MLP neurons of a small language model. Each row is named by its layer, matrix (gate and up: input weights) and neuron, and shows model dimensions 0-127. Each number is 128 + 32 x the weight over its row's rms, rounded and kept within 0 to 255. Numbers have three digits each. A neuron's up and down rows have the sign that makes its largest values positive.
A block is one neuron, or neurons of one layer that tend to fire together. After each block is what it responds to, as a language model described it from the Wikipedia text at the highest values.

L8.gate171:178116069212094064095121132153087146123136163121115114133127114167166094127084168131057108139099073152143185168128132167134118117167161159150155178162061143132135128126117123141172118155098108125119133172101082127173139161125121097107168146095153133116148113091119151092058104109079150133118107126161145069140123170163112166111114175126102144099103201094107152103079169161169133134128
L8.up171:165137159106126161133103155154124181145156057134093106102077063160101115086127099085117123067126109168152125173128125104150080117124132140134092130132104129115151102120127122141110172165108190155143172146103103141159158157139102159078130132091084120152097166150138176056104133112126087114125178121081081159112137165121175160113180153115122151113095113192185101131124099162078116159083
Responds to: Initials and name fragments. Fires on the period after single-letter initials or abbreviations (Kevin S., Sr., Jr., F.C.) in name lists, and on mid-word fragments after S- like or, av (Osorio, Savitt).

L2.gate358:180160125131139111159143071145155144127135128108123136121122107092080098120137147084135150096124125090068115082102089101112073074064037156104100110171077111113122070113125113198099179221092089204125105091126125053141105139092132113121135175189101122102170104156133086111115113152131133069109124156111088114184085188159121105083133149153067078148192107153082153131122150094160148137098
L2.up358:125157146165132106197160060137101109146154100051176066100167162097085200052124125087139136153125190087072140066110084110145046122143095150110136166169107109174166075094110092153058165138124096134135120103124143132110129177120096133147153097138118146151146141047146110145139130100146118053127108108118182031139123200152108110120145160135179125131170085146129120162114142093134148089167
L2.gate444:091134107180165122216165130165179112208153054113128179066122116112123163148043101120134131124137178152115136115119069157140054115063116121080159107142105112141178156076109107137133094112099116203177067113156104099114127155131162092150138106158146091132149128127112101087094107132135171088162102162160100113166102140083052046103096170114080158115100139135134049131073158121165156072115
L2.up444:109128158133131176163140055155177165187117145109110111121180147082126141070099148143097123120067155095109118152136092125160094117123091163097137137156125112117162147111080106118117140139149162092090054146151134117157109164085185146200109151161120117159183138135132141151060073091156123119132112120148115085194140089116096078098121095142079122114085153056098078121094196134123159089151
L2.gate462:192134138144128156167212117157064204155116108102146119095099139059140127108107151134142145152166164077125105037104122113153184164099127072123169153149113147073127088114134121131121162111079114142059110155116160132122234138056167117147098119090117152139125131078104139131163162116153152160144131078089146120156159133126148094152130094124127100169160199129177182138136132148171153145132
L2.up462:149098132136115110178132106146072143118141148120134079127142187058133124126157135145126180146209152098122110079118076109199085147124104089092127128114098137095133114109172038174130164078139147138087115152116109143150123139087096128100181109146091126116092121104111159142143158126106165111155132117118168101159107143106071098138144125161097140135170143117087138137109130140180135175080
L2.gate506:083098139182121132109093070102139132149134082098091123141151143152071107075100157137093127103128123100081120139102059080174129111144142113080144130141109106157166091102093118134106171167101096164071112124117149155176191128124120113075120192123136133087175109117200132167121117159134148093133144134070090101160093152182122103118185117103085090129157192091148075135122133135117157078143
L2.up506:165116101130168071164123109133083154119178098127107091142170156091123175156143140147140152160196156060155110173112124097155145085162081145079130138158126097138191132075128144146058175141124140186088111092128095139119115127107099163132144108160143152126119131103096084150120153175146130109118166132120105081171173077146118132103146138163071146101135170135145056138108104160205156093128
L2.gate591:160152120114104137127099072126122170155118153151166100150136183156127196112131140126134190114083194106157087113146131105118096103158156126153178114119137091156119107113089157046121106122120136100099144178171155156097172112159146122141119106122194170139136124109111096146117149115156151183180097081153157091179109133136138109097140157108173145125059153122155142118136079178195116143142
L2.up591:155136129085126139165102121165121107080089162163081154066089098121151060160128140125138132062114110149137083112133140147116093121085125135098126085063133169118104113168098121108219130118116201119106066160160088112108078160153127127135121127111199165138093106187091094068160149167118087110182128097137151158128135141093193162089123134106171083130138142090157157155111069084144117107103
L2.gate693:132121117129123095111098085117119129161134093130117140156142168082116131094097142131098116146115111180051143077118144099116095116118176146075186110131078082111106146136155046157133173170178141114132151138090064129179139129170123118124159085092226159162143156123142122122058149161154128083136131146199104089060112224099152156145112098162135123151118180158161148146150169100119165227138
L2.up693:152109159100125090110152091066143156138140051139143125171109086088117125110133172153183100143164105093131114127128116087153145141150092105105131155132117162150132151107130154174162149110160176141099069056109093126115174117123156130131122152164102065128085132088117087106145110136159131155179142147109130122138134087084136127064155137128119097156156140123119093180101091142118153110098
L2.gate855:127081094112187102151150095139076174116145069139074144084172104094095142146170138124088219182148175118094185068128067090209080079141138115093146121147107120106120083175093126099129032140105142155111126099119085146153144126141107117119181135094097161082089127124114133061130115166078154115122144130117149115165178153172144127181192141144153144117162115134120094130107092103209117190069
L2.up855:158099105121124126166153082145084160168151136143150147114157124061143103134139088121126114150195178060103100094163135113169158153136159051092128122110093156146148085193063134072119097143064118153106128081080151157106178136078144134127147149090158124132138153142121143164114102154121180136134172104116226146191195152117125147082166136121126096128152112087127129091104127093168144169124
L2.gate898:100115127179161138089157143084134159179174170173096191052175145104122121127137145148136082140116125149137113168095122117125129079115174093159110127125139162154192169182177105121097156123167122177060129091140115137151037123120114164141154120151090196142076127139141104087100138165154122109105156141153145130106144137140118160102099120152076094136175102155119111138074152135115156115150
L2.up898:116161122130153149154135108064134169144141076146139123080203146132099156111075172032117086103184112098106120161166084099129111106143132146144097145154133125115116176168102198140120124094180085102140122092118120146110147153120167119112117102140122173089144188126149089248138083121144148151110128129138116123094180106144146156174112083172146157170101112106147101070173083179105135164189
Responds to: Letter B token. Fires on a standalone "b"/"B" token that starts a word or sits inside an acronym, e.g. NBC, ISBN, born, brothers.

L8.gate849:073113134077132110152132101096115121137171130167113120084129079139127110105122097104124162139154137192113170142147145090156164187157136115183115129147137123133105136084116079150131156152067138147118071089187147220114066147149143160171175161189153166124113115151093083126156142141147154172132089100176145139137089149112162066145144192091084107169075077135137174140119160115179136140149
L8.up849:102147118245117147150148134167158131135131065146097097129095153084150154199135145095129106116161114190137094144139103176130144117192125085116115120171138092099130119117137163109128118162143117110180148159156147143141123125193152092175133155105166098087148087159152092141165153140104148159155065108103122053168159094143105075126137156130125137098144109083096146107093111156150223139148
Responds to: "high" and mid-word pieces. Strongest on "igh" completing the word high (high school, high-pressure, high regard); weaker on inner fragments of split words like c-re-ated, inter-ior, T-rans-ylvania.

L2.gate43:157138129122105134159140131152131125090128112154089149043124099134176068128157150086184114121149097100112117152134179114103120142058137075101167124091083123114145203144107148131142180108128143177160075129137112102097185079187163133122147151064106150101146053090083132054110163126053163142167125118075084133094135159154120111162109083125130175084093123129179083075147131174152136154104
L2.up43:117173141151095132130115089095062106156118123173091081158171132142126186133173116080174129141170107071178108181134117114177148143157169156135145178081144111090116102119142145112061119101110172113091142093077167127138131146123113133105100097104117182125148191076154123194136133145161149119122160154121145105150187125079152147099115114183130127147171180058100143138157124112095129085207
L2.gate521:087147109119084129130145083130072139069125150118133062137139181139151128129143171073151144111102154149121108142143104057148125151152122117196153117104156138131166076150132128119107146097111086091110130133121082131102160122064155110138122104140068096153131063116137168200133115096155100100162120113150171146168210122088058091101164144121076133162127098103179140153199088089134152100146
L2.up521:133081078128134171175169098172064117124118132117145145158113132144152106138140121149100162178110166108146106135124104047189141125173104114140206151108142124145139121118077205118099081151116109097131096106085111122122186151084099131129105125086140111139102121119114155160160129145176116153115066126167138130172186092099079071146079200102127122121095109074145151085174079198130125120168
L2.gate530:118135173183057126177155097148083128106149149165131030088131131079169127104145092074168133155165137070181126072169154058138156127131083125159164108159152157166137157126086146110149122116129100101167137083144152100117132125125191127124137104128124143155119016145150147151136144134157146220145122133143103105173143125077128062042157154119080131143139152123190138097142129148173165107147
L2.up530:074128135058152097137141041115099172135128085109141064084192113115180123119157151138133075128135099123120102111135074107208173135113132195147120077088149165122133141227143111111042100123113107161144124110183085174143141120111197154122145108142184117120106129138144132113174073125119151180105129127164065070170197147160088099110168104098123152141167099114107105140156140139165151126177
L2.gate760:176102141127128165147082119059123066086186175165111088084151156067174155137105141092134070180144119074167101115129160139129104141104101140123139106124118155129184143153169116114103115103175107155115120107135008151116149097126190131126128153099118170169098117140076201104104125128144116140132142112140118099173146107125112137122167082114134136182149109099144080089184143152073191116139
L2.up760:083100119147117172129171128110044148111171128135159095171114083109201168097107139053124130162163115087108076082147105100108106082086095114149187152102198125177137184143061092208117132126106164104094163131138127140140152103122132150109108165105133156160150092140138149115145137061105112181043102151140098158183154048119142133163176120149116088103157106122179102119148108132113086127090
L2.gate772:074122097067157085131177095187160133093154132155102119079109137123197147168076144110144059121166109126201115141078106083196126157104077124139147117092116108168146172149129114142146168121102162126112180104127050123175086083149154150153139071122188122179120137164082091160159118146118134076124091089166122122180136117125099110051095096096111152139108121131167147096132181154092171122141
L2.up772:137157173139062168152164129105096097145146145133133040101132158148130195110088151054182122101150172124180113147126161061113147082122102144242178170114156146172141116157070148110122115122126155115104119150160148110091173095129109162147141151160113101125119094185115117199139122131150133185152137105158135148101111135114092086102142170106112132138046168054149163100159112165127159146122
L2.gate872:106134147100091143179183139154085145139147068133108098107094148153122094147150146106150109101117146125110159103123193028124121092175100152156195127058094094094171180123047152154131120133130080157095073077134042124138137121123100159127106133068100088134149120155133103109063145108146129126123132091145120189131111097085103104108152159119096145138076133062129099098054130161151105097128
L2.up872:149142122146075086166188118178063125111206109114132085087182164134150162130141176118140131164134148107115102122075109060149120179159115127178197139121126117125148157140156112084178130125152128148126135148116108121132148168106177110157112117075046056140138069137098112134061159072163158173160123098171130142156158114090133096158132154124124137130111101116135106093086109151127108101138
L2.gate936:130123095126087148160159137072070138093155158140115072165130174099223169098127094073155141117178152087184103082111191096117141151150103101205174162104101179130137118132132137099100189126174119130108068093096126093107150149077096152121126126115080130149118129143097162143130133178159108114162110094192161113148168150101079093072128142131135169110086145116146123086147095144141105170139
L2.up936:101101103090191109159143108140137151067128163102148119100136131105197100149125198153134111188130131126088081173164130072155158100138152128132140133096128156110053111108140152131072074151135136173106158104129107154135136097117108127122099097121124147148129132104068143021107113111144080117137106126141070152140191032181093105151144144126072177139115079115106122084156133179085099102133
L2.gate1016:180059081114129141125161115149113088116155160162098166164097131142127131146199161177124141124155115097074101173133119112157118119156097153142079151058133165138160165104112123161093130138081180117170068156110016187133067079134065165089196113105138129039122099123114125132110159118125174090141112078155122135125123157128140149121152097140154148126124125152135136115092154084108132108142
L2.up1016:146084124089069201112115065151092123136131220166126072130160154136071088092201186093113173167127123094132127106180188122141123047146148139172173182108098150119141145143106124096102171158141159108115093100121048105105149062123150175083142151115102130031175076093173112149130128112209140157165115118106148165132154167088142131125125136119127074104138128125180141069102097118140072091172
Responds to: Initial-abbreviation periods. Periods after single-letter initials in personal names and taxon abbreviations, such as J. J. Cale, G. B. Sowerby, D. p.; also ellipsis dots, plus scattered word pieces such as Ad in Adam.

L4.gate413:036115169161118144106136129175143102150110025109228083102101079165114139102109094119159136108124141144120129115154103112111113122142143077110156129111077182142085138082102083182113140133178142163102165103151144114140144159112113126097162144178137093128113088116156105117218150142089105090130084175090142084119136118160143063118164137082126089119147126141121092140149139145140065102106
L4.up413:169196124148096148161157108117173126184139165142143114171172142105092107154073142087079113142083111136065110041067164109131124114105114164096114163162053126158133150132134138146094126174147097062141091172172119146111093151123111131136117125135129131205166118148091154132090143134151140118079162160081128100155106161122126133185111129178087097141127153094126165133132137185135210102159
L4.gate422:178132068131122097181110080145105122108083108136133128080112161080134099112120094127184165144193157099081144113133125118143108116154151108099161174137140103110123132172053046117106102146166158169132090109112116135171146143100122108142120112088089135174109111095141132132073176146090200149111096141206134169126133070147137149207109117068136123158087177145158139091150147124138199108121
L4.up422:160209096063134121119189127098155118087099103143174122130154093082113117167113113131144128149177103098090120052129155140133113127113157116163107134143085119123043157191108081110113198156182115123136093116100140109173058136105109147148109134082116148215140101119087133053146138102184153099168191149147116169163070126095142149166097111107079125124096109120123126104117128087159125167105
L4.gate512:177085199149146095145113094108132133162111113110135138129151144127131117106151128125169139081205138112108150042158107116102181115151127069107164084088133116120101118095132066239099206191168102170130104102138114107130205222180123123109165138081137113113127132129061118131140102135176161149097176166118183111143078166166057107175148121168133116121126159078137136125093097169131158206110
L4.up512:157124190150144085113091122081153174174111108057156130129159145144062089071176113156102148080203115155093154059117112142119152112140193113075144132164127104122093103084164078214094177177142122196132088146131155102142135187196121145128187148084139099126154158129102115157109085125143156125061161146109160117110071145143084123195158082183136098124143136106132138121058082111107137155141
L4.gate608:143108129039126138072127159097090074103181152109124133129104128180157117137138085127110169129146126153083190119180141136122043128103145132153146163116077188120127065127067166101117047117145111144114128188113142144096146073107136158182089139106069144132136151124126161099150165148136113102123146072115109163119092174127187162141114160128106135106137131129167100156155109092138117115116
L4.up608:161150148046151131131107159094121085120174178149157150146110138144161125155137096122140159162146116145105173138147164128129071136132155126132142152120064189113104045105055159105120064100132142158151129163116105148073101078115150150189064142108098173136123133097107168099138194146133099151102129115103098151117095123140212131137141169141090144136159113125172086208141089124149093104109
L4.gate692:076110118160171144123140172147131123070097138091135142210076061119165105207155114186125158082087092152162140170135128158148134217195127196111090181127132126131127132106133129091184120144096114154160151117080130137166084105183089136118150146106108122121102096099086100135115111123117082157150144137125131124132102114179144127149131115177082153108102093113116117135101122078085161117096
L4.up692:126146130096076114099158108104138129035078178096107124138094149093117125122097129132108118148116128122157146169194146107186123180126188154188124140080098121155106093048115163117137147164138153078137156117122160162143114152125121099082128180153153094153126110166123124128122152138170074143097074099127146120176128130122126113144134188077150164074098140131203136113123100084097050116201
L4.gate735:149154141130171077071076139108118120100102149089155155099094205174061096135156097145085184070077137100116162148110110075166103122157128112100139156145109164107054107114138076076089100138168111115159127136119131129147134131092118122103142118139126143068122139123143119155128187128126136180154133120076127143090128105133183078122131104071196157119115104094131184100159149109147141097153
L4.up735:107172069129169086182121128081090077132120114163115124109112124161109084123127144134128152147186082130186109104157128090124100129159145176107100138119157158132034127184112076081099104138211152103136170107105132115124123075116138085139118145116071143109171131146137093113129121167208127175117053110128103146108126113159180141145145080165170192114091144096118126147122130178100131192174
L4.gate742:118174058155142120105099129142126179097092136140136109136124129149151127163087109080084074119149180121143082104139123095145171098130125202176141158078112109194123112090152125181145143126091143081091068145156175112100159173104123107055138079117106133122090141127154147133137083101109147113084139107177131135083160141075052122143129102156151116103089156075123159068121105117111120108045
L4.up742:100162092159136107127086096156145167081130125137144103161121139101140067140085111127104137107141194106155063086102144055144166110183099173171194111089125172167132122074079114159159137132084140124104097128155112112130148156131155099046158092089111105128063167156122138109147120179042140093119153144160122128181166145144108091111148104108153113092174159086112120068110114115136135054054
L4.gate832:161183110085094091104124150124084104113164128144137121149121114147160096187182139103156172146137077137115162130152129095117115160141083135140135182090103173156140036116102164082123106104121148106173110164163142130120112068086195168127097162143085103103142115084143170081140178179092113093116146094111125128135146117125181150135051156112066185143135174158105111203148132069154116071151
L4.up832:184176118073077111125110149134087099098152137137140105140107123134153106176173147111149178132129102118125169134148146126108095153132093113144132195075075179179146045129105173065106119109113138089147113165170123143114125086063191195133079153164096098100132117094140149087140151159092102108134121086107096149150155106127173127119075140119088181155150159157119119167142162080177125073161
Responds to: Letter B tokens. Standalone B/b tokens that begin a split word, name, or acronym, such as T.E. B. Clarke, ABC, TBS, Boulanger, birth.

L4.gate41:102115096111149134133154114138095132113060127175064132105148135147107167165153111152159093106181143117148082134111106155141093111110157102075138107111103152116152118138147101119124155166113126140101119137152077201110061099127115149083097158170108136107107153134167145105137161160100134099062024167137115136102083079166102162137128123115158123103176122095097059140139135127189098124065
L4.up41:077089137198114151176143111106117107151086142127098079072144153132206159160121133180153124099138118053130130144070090069178097127143145117142165123094128131108136132191126124127144112067160086119127147129128060175089119128138085153095131128162128138127118127096099142107166170126157098112114087098134136128123175100082145127104150107083074142098137112098161087076150095110169091152080
L4.gate85:078150088158096128128122142101075179097115151078134064185128160146194145116146134136153181147123126117137115056113144116173165114135125093084151118144156178122134098065141080184104084145139113102100073064127080071119123167160115135118139125109137155158147077195120102102148102155130106140153148171140086123204130135154152121142164091154071096123225126119173131083164099197147144141174
L4.up85:141115139138127184175112124112114123164113131137125100091155080153197181173135097059186070156165148100154073122140167116170154127107094131196129101110117133152206115204146142157105140151140087084124181152133113145129123125131137121130091159117129151179156108156086088107141125106106122100087091100172103178120121136107135139095114119078074163150120118123152104129150108159092190131158
L4.gate317:141191170136115062059208114166153119109093131086105146206118108143089111139091140117155139143127163129079172129101094133091093131133151150113057132163097123121122101111143082119085135103150121122109093139142185119123171112133112101165109107160162113140165084147131154177099147135128158145145198168101109137174074134087091106147101045173102119115125086142047131145107172156182120063125
L4.up317:144176047044101101109147157098146156156139137145114119124089168081176173144100130191065115153148145127116093124101159179143113165100122147080065123142119115148174150178199133091180154083169112088105083151121204155154101131138101091112137115198160120131130077098117149128160063153120159153148159124118092079130137098119104204135114123150079121137095187118145095124128111136158147143147
L4.gate500:119184135138116202146107147112105152092150115162155115113125132135143137177063111100133148168132131130179114095168119057123168125172089124136138112139155165146155105095155170120102029135112132130138188112158120137068065123144135087060145112118091140124146151081112163194150090124166073164104118146106161145184170086142121155084178196144110158118117184120118095121130144151143099123141
L4.up500:112092149086132073154114131121036117103167154186115079101165123126139151161073089167144072127100103080170051121160144085129153147132118138176125179097108131115090101200130089117116133147136092130104180111115119156093110135074132114131147160078058131104129140118115113094119113148150107139114171101115092114143150118118161051104140076049078179149143162115138130107168107173122130168134
L4.gate510:078194080142054162153119088129131121091131128077121090136073123068145129129152137070167193150161166083168127094136164116108146088149090136181109125146093168118100122145127095147097120158106122133138104102149090119187148123154113139104150134101111160091102101109103044151113111152139140187121172154086101100130121107156061117077188140119149139099103088111129110107080122159155121146181
L4.up510:165086111162172180138208163097094160137128143129117099052168130156165165164130133126169085119161113060129119128140187108129157120106144097115163120137150113131132131208165153164036152092121164090097163142156104097139114125122133099126093112126171164105117116131074119112144117145155149110117075107125115136113119097127097138067114111066148134142095146096133107128107137099163155153119
L4.gate547:146130148127153135118080118117122096126116111121171149098091110162107127086044132127091130162122154194114147152173096146206069129129127093121093175152131169120093175108128062112132182166162054099128111177097156107119149067107102128134111135196146123123098112122154119105215105166132153126185137152160084128106146204125147164161104083162137133134091147142147158184114141102097142159155
L4.up547:087084127165118110152166154114128119162084152096166142108094111145127160127132133107199111117130129128118144119097120157153145163134115126141123106183164103196078099113177168093188107081104160103115097111119158130137150139107085103139158089110160163107174105151096162197102092136128096161091077108181151066137083101128177135131069137141164119158104180131115151204143160076123161088077
L4.gate636:143147127131137133156154064144137113084153143144133092123103156147124121162108100146150117097164164046147129131099111156194182112141078155137141109146143145178155119109100131108090084183157151167166113167153071102185151129115201191130113135089087133080133140119076079167153185151141139163175142143081104164149069153137077091143116116128163152126162117151143110161171116121057152145170
L4.up636:106114122162111139090178137085103128058155185119118061122132140138138131153087142177150089122177150109188091149154108099174158125144117147141144120160097105175115085157144132101091110173172081151160087139167131135156145122116193195122132122111140126147091110090095093170142136128153117121172185141133130166157094146059134184123091090070166159169144122134170119105156171132087151087189
L4.gate688:108105150170097108178132153151053084107145144157150142082114102110144166123130135109173157152176141107174101181122184053100130101140125138197187108119119158099176181157084184134094121125136146178136107152115096022125167156121122134133075115110036097141132116113082117132119133125151129118149149076131109170173111150151091100099119151116120203099113108118203165082116182154101185121123
L4.up688:125130146164087107156156143112091088113114133142113134119090116138119174131159125127176153148102119106161125158125143027084164126131140155153131144136092125076184158155112151117123055115123140174119087145117130031127139161082120128103049122119074105138172121123073107166134118046172151157132146066132126146150124149088133066113137160118127215113146112122180127060095158135117170130157
Responds to: Periods in abbreviations and decimals. Fires on a period closing an initial or abbreviation (J.J., U.S., F.C., D.C., c., Dr.) or serving as a decimal point in numbers (90.9, 14.26), sometimes on other mid-phrase tokens.

L2.gate76:164170130130117161170100146097163111122113198128117120104130129114208158140117154073111167133161161142187123130179123112126122110135096104168084132108143081089101132133109175142146149138155105117125181087136154178093117137110096111113169095119129078184112152137138146188106100110133113145087137120183163134123131152063138152064164149128031158110170162159109151119159124128110160083137
L2.up76:183143164154154151129061149122171149078156165085147143180095163150080121191136127068114163141134138127123118068166027166123101131159097157174168200120139083121057111068113137178110078130146085177115141137083120113108103091116048159084135140122122091113149115082139099149076156149171072156102099162125128142124123178147114159084093178153101122108139132145130182118161115098095115086205
L2.gate86:103083182145104090094120148124116098139048109161167105136112069139087108097170167092086107125111071139161117129096118142090110141115134117174110078107155152113142081080128137190114151168111174179162098043095098151145127110122172108158156170144037130067135126100152182089091121200126134144095131155176066092080194146147101109101135120137150103128151129140110167149067125157108178112052
L2.up86:221121169129169100055205123136097176155126199110092166159134126136098065150146167150114110150121127145183200119133126164105133148180106075134101151111155092165154109056157161140125107148072081134114127053171148150142154148124142102146151124122107138132133141153148139143103133103126135125161128150116128094142113179156115082112154125107168108110155200134160170097077138131137165173134
L2.gate394:113085075076119110119161123170108116096131146115122168094120106144093115134120142173163134142086134112078179137125111129158101148160126114107133118132119199106043179068055101128078163118158162136115116127138103124131212118126147170155165164126099049104121075115080141112110125191161137140138111098197135107164160157129134060134120170109121137138053113092076205121115165096079120149185
L2.up394:151144093114137130139177127140112154141132125166146141075141143137066139070180108100127207122093146154099129112096137078149098079176138141176147133166096125097057117061080095147111182130175151106141106144111081121096168156112071174114123180185119052168162074106115103189090171132133127151165081121188135142162154084138148082188135126160152146162078118131154179146131131129141108132146
L2.gate529:135099067118124126149143167111096134141057155145083111069099112108194119122114108107163044196181123125155144129187144103152136116114085155087162161128201178098167144121152161121117142132090108161113109151100103130103160155183154200117142153099128223111127134168096162082135138115150111123112115136106137113099105082147126107124047177107129160110109127086175163142124125194159130147072
L2.up529:088153125139147178119120118064123131125122176144142115073138121092166140105141156163106073143127129114138100115128150097099181092117117148119112157151075167125157148147088148143129129155181151118144123184151105111098078060138181125129119132126207221081099141136136121086094110088123146103139107092089148140075151127060186159118127116091131131126149113085122168149191107162148121203032
L2.gate590:134144145166128066135075127065093110075140097095161156168075109145089126127158078150106159108102118124155111142121102214105130142124180141082051100139096125126142188118165135110136157119105196138177160097147159123160162085082134119155106100213096096155076192128146161117127146074156132104091148151167095133115130166083140136186119109106085098139164144214087104123131130095099146117130
L2.up590:125160218160138147128076123178110096159172162100133155155130094146062027138143072135134198141190116113192151154107070193139133135145179142147145115130055155139163103088094128138162121105146135110177122155093099064139142130096124150141085142146181167171093152135103160125139127101144101125074151151115124156138143170086154117160160118137084156146131157195114151130235133163133155129102
L2.gate784:150161092136135163111116132121126109097093124168118124166116100119137135209107119159077136139151128153173080095169145125156158148121095140093115109141104158149167141101118107179126089157161128107131102104142103114100167174062138159120089131190108121105178165209087175162218105105137113091073061140137175078150165134114084152093188112116105155156117125165109053130131126137086132190083
L2.up784:125145132148147131088188193104154144165091119141130155098079088108112098134141115155110089186191056179193139095088148117152194168115135120095150098118128196143120111086117128173184070132141135110129100124137084107129110123150087172148086108163099141086170152177091169116139100152137114086120142153167173099168099136058132155105155180130129112143191170135140078124098161146163108127082
L2.gate835:105053180124129113125188154135136061059099100090079095102084080054136108166154157178095141143107080145132139115139163107106117149098073084123115106162126137136161182127125150148119126189066094124153105067154164141091145106202127103131150187097145109116158086217134114081153108154154125075132082135159151140101138116099091129138118119135138116144147131134178151092113076118133162112118
L2.up835:116086116137082120144181157091165114122086100146062102094125107143228091165162165206079129098086071146170130121116130098176104151097109100132120108153117083144134156086109149164147139183111136155163086165115097197138166137156163125103149163152148104083158170149168134132106171124111152116091110141134159112072153146148182164191150107093149143130171118114146108080101112127122150133139
L2.gate1001:152189105126104109115151114086146129078134122145136098193121183137118151082141137075106197083098163125083124095152053160138095154159138140213149171146138155123064106104103200148149110133127123135141141101146117147128109131156095150154147123106135062134122084072136103179120106124181130168103109123172184142131130106083155100083117135133104086140155056120191155174114127153127138154190
L2.up1001:117149114146130184140127061130132116102107144108159079148117144084146118081134135083112129134140110117135161086163140168163132140142130140149210148104146142149150122130129187094168163109100141088133125096131067168133110159199095099149191102134108070099111071043179146202159158094115109099144117130159194104166108159062162075091139070103075120130103110104107082116140120107125155187099
Responds to: Mid-word subword fragments. Short word-piece tokens inside longer words, like igh in High/fighter/lighthouse, comp in competition, oun in council, ar in around/architecture.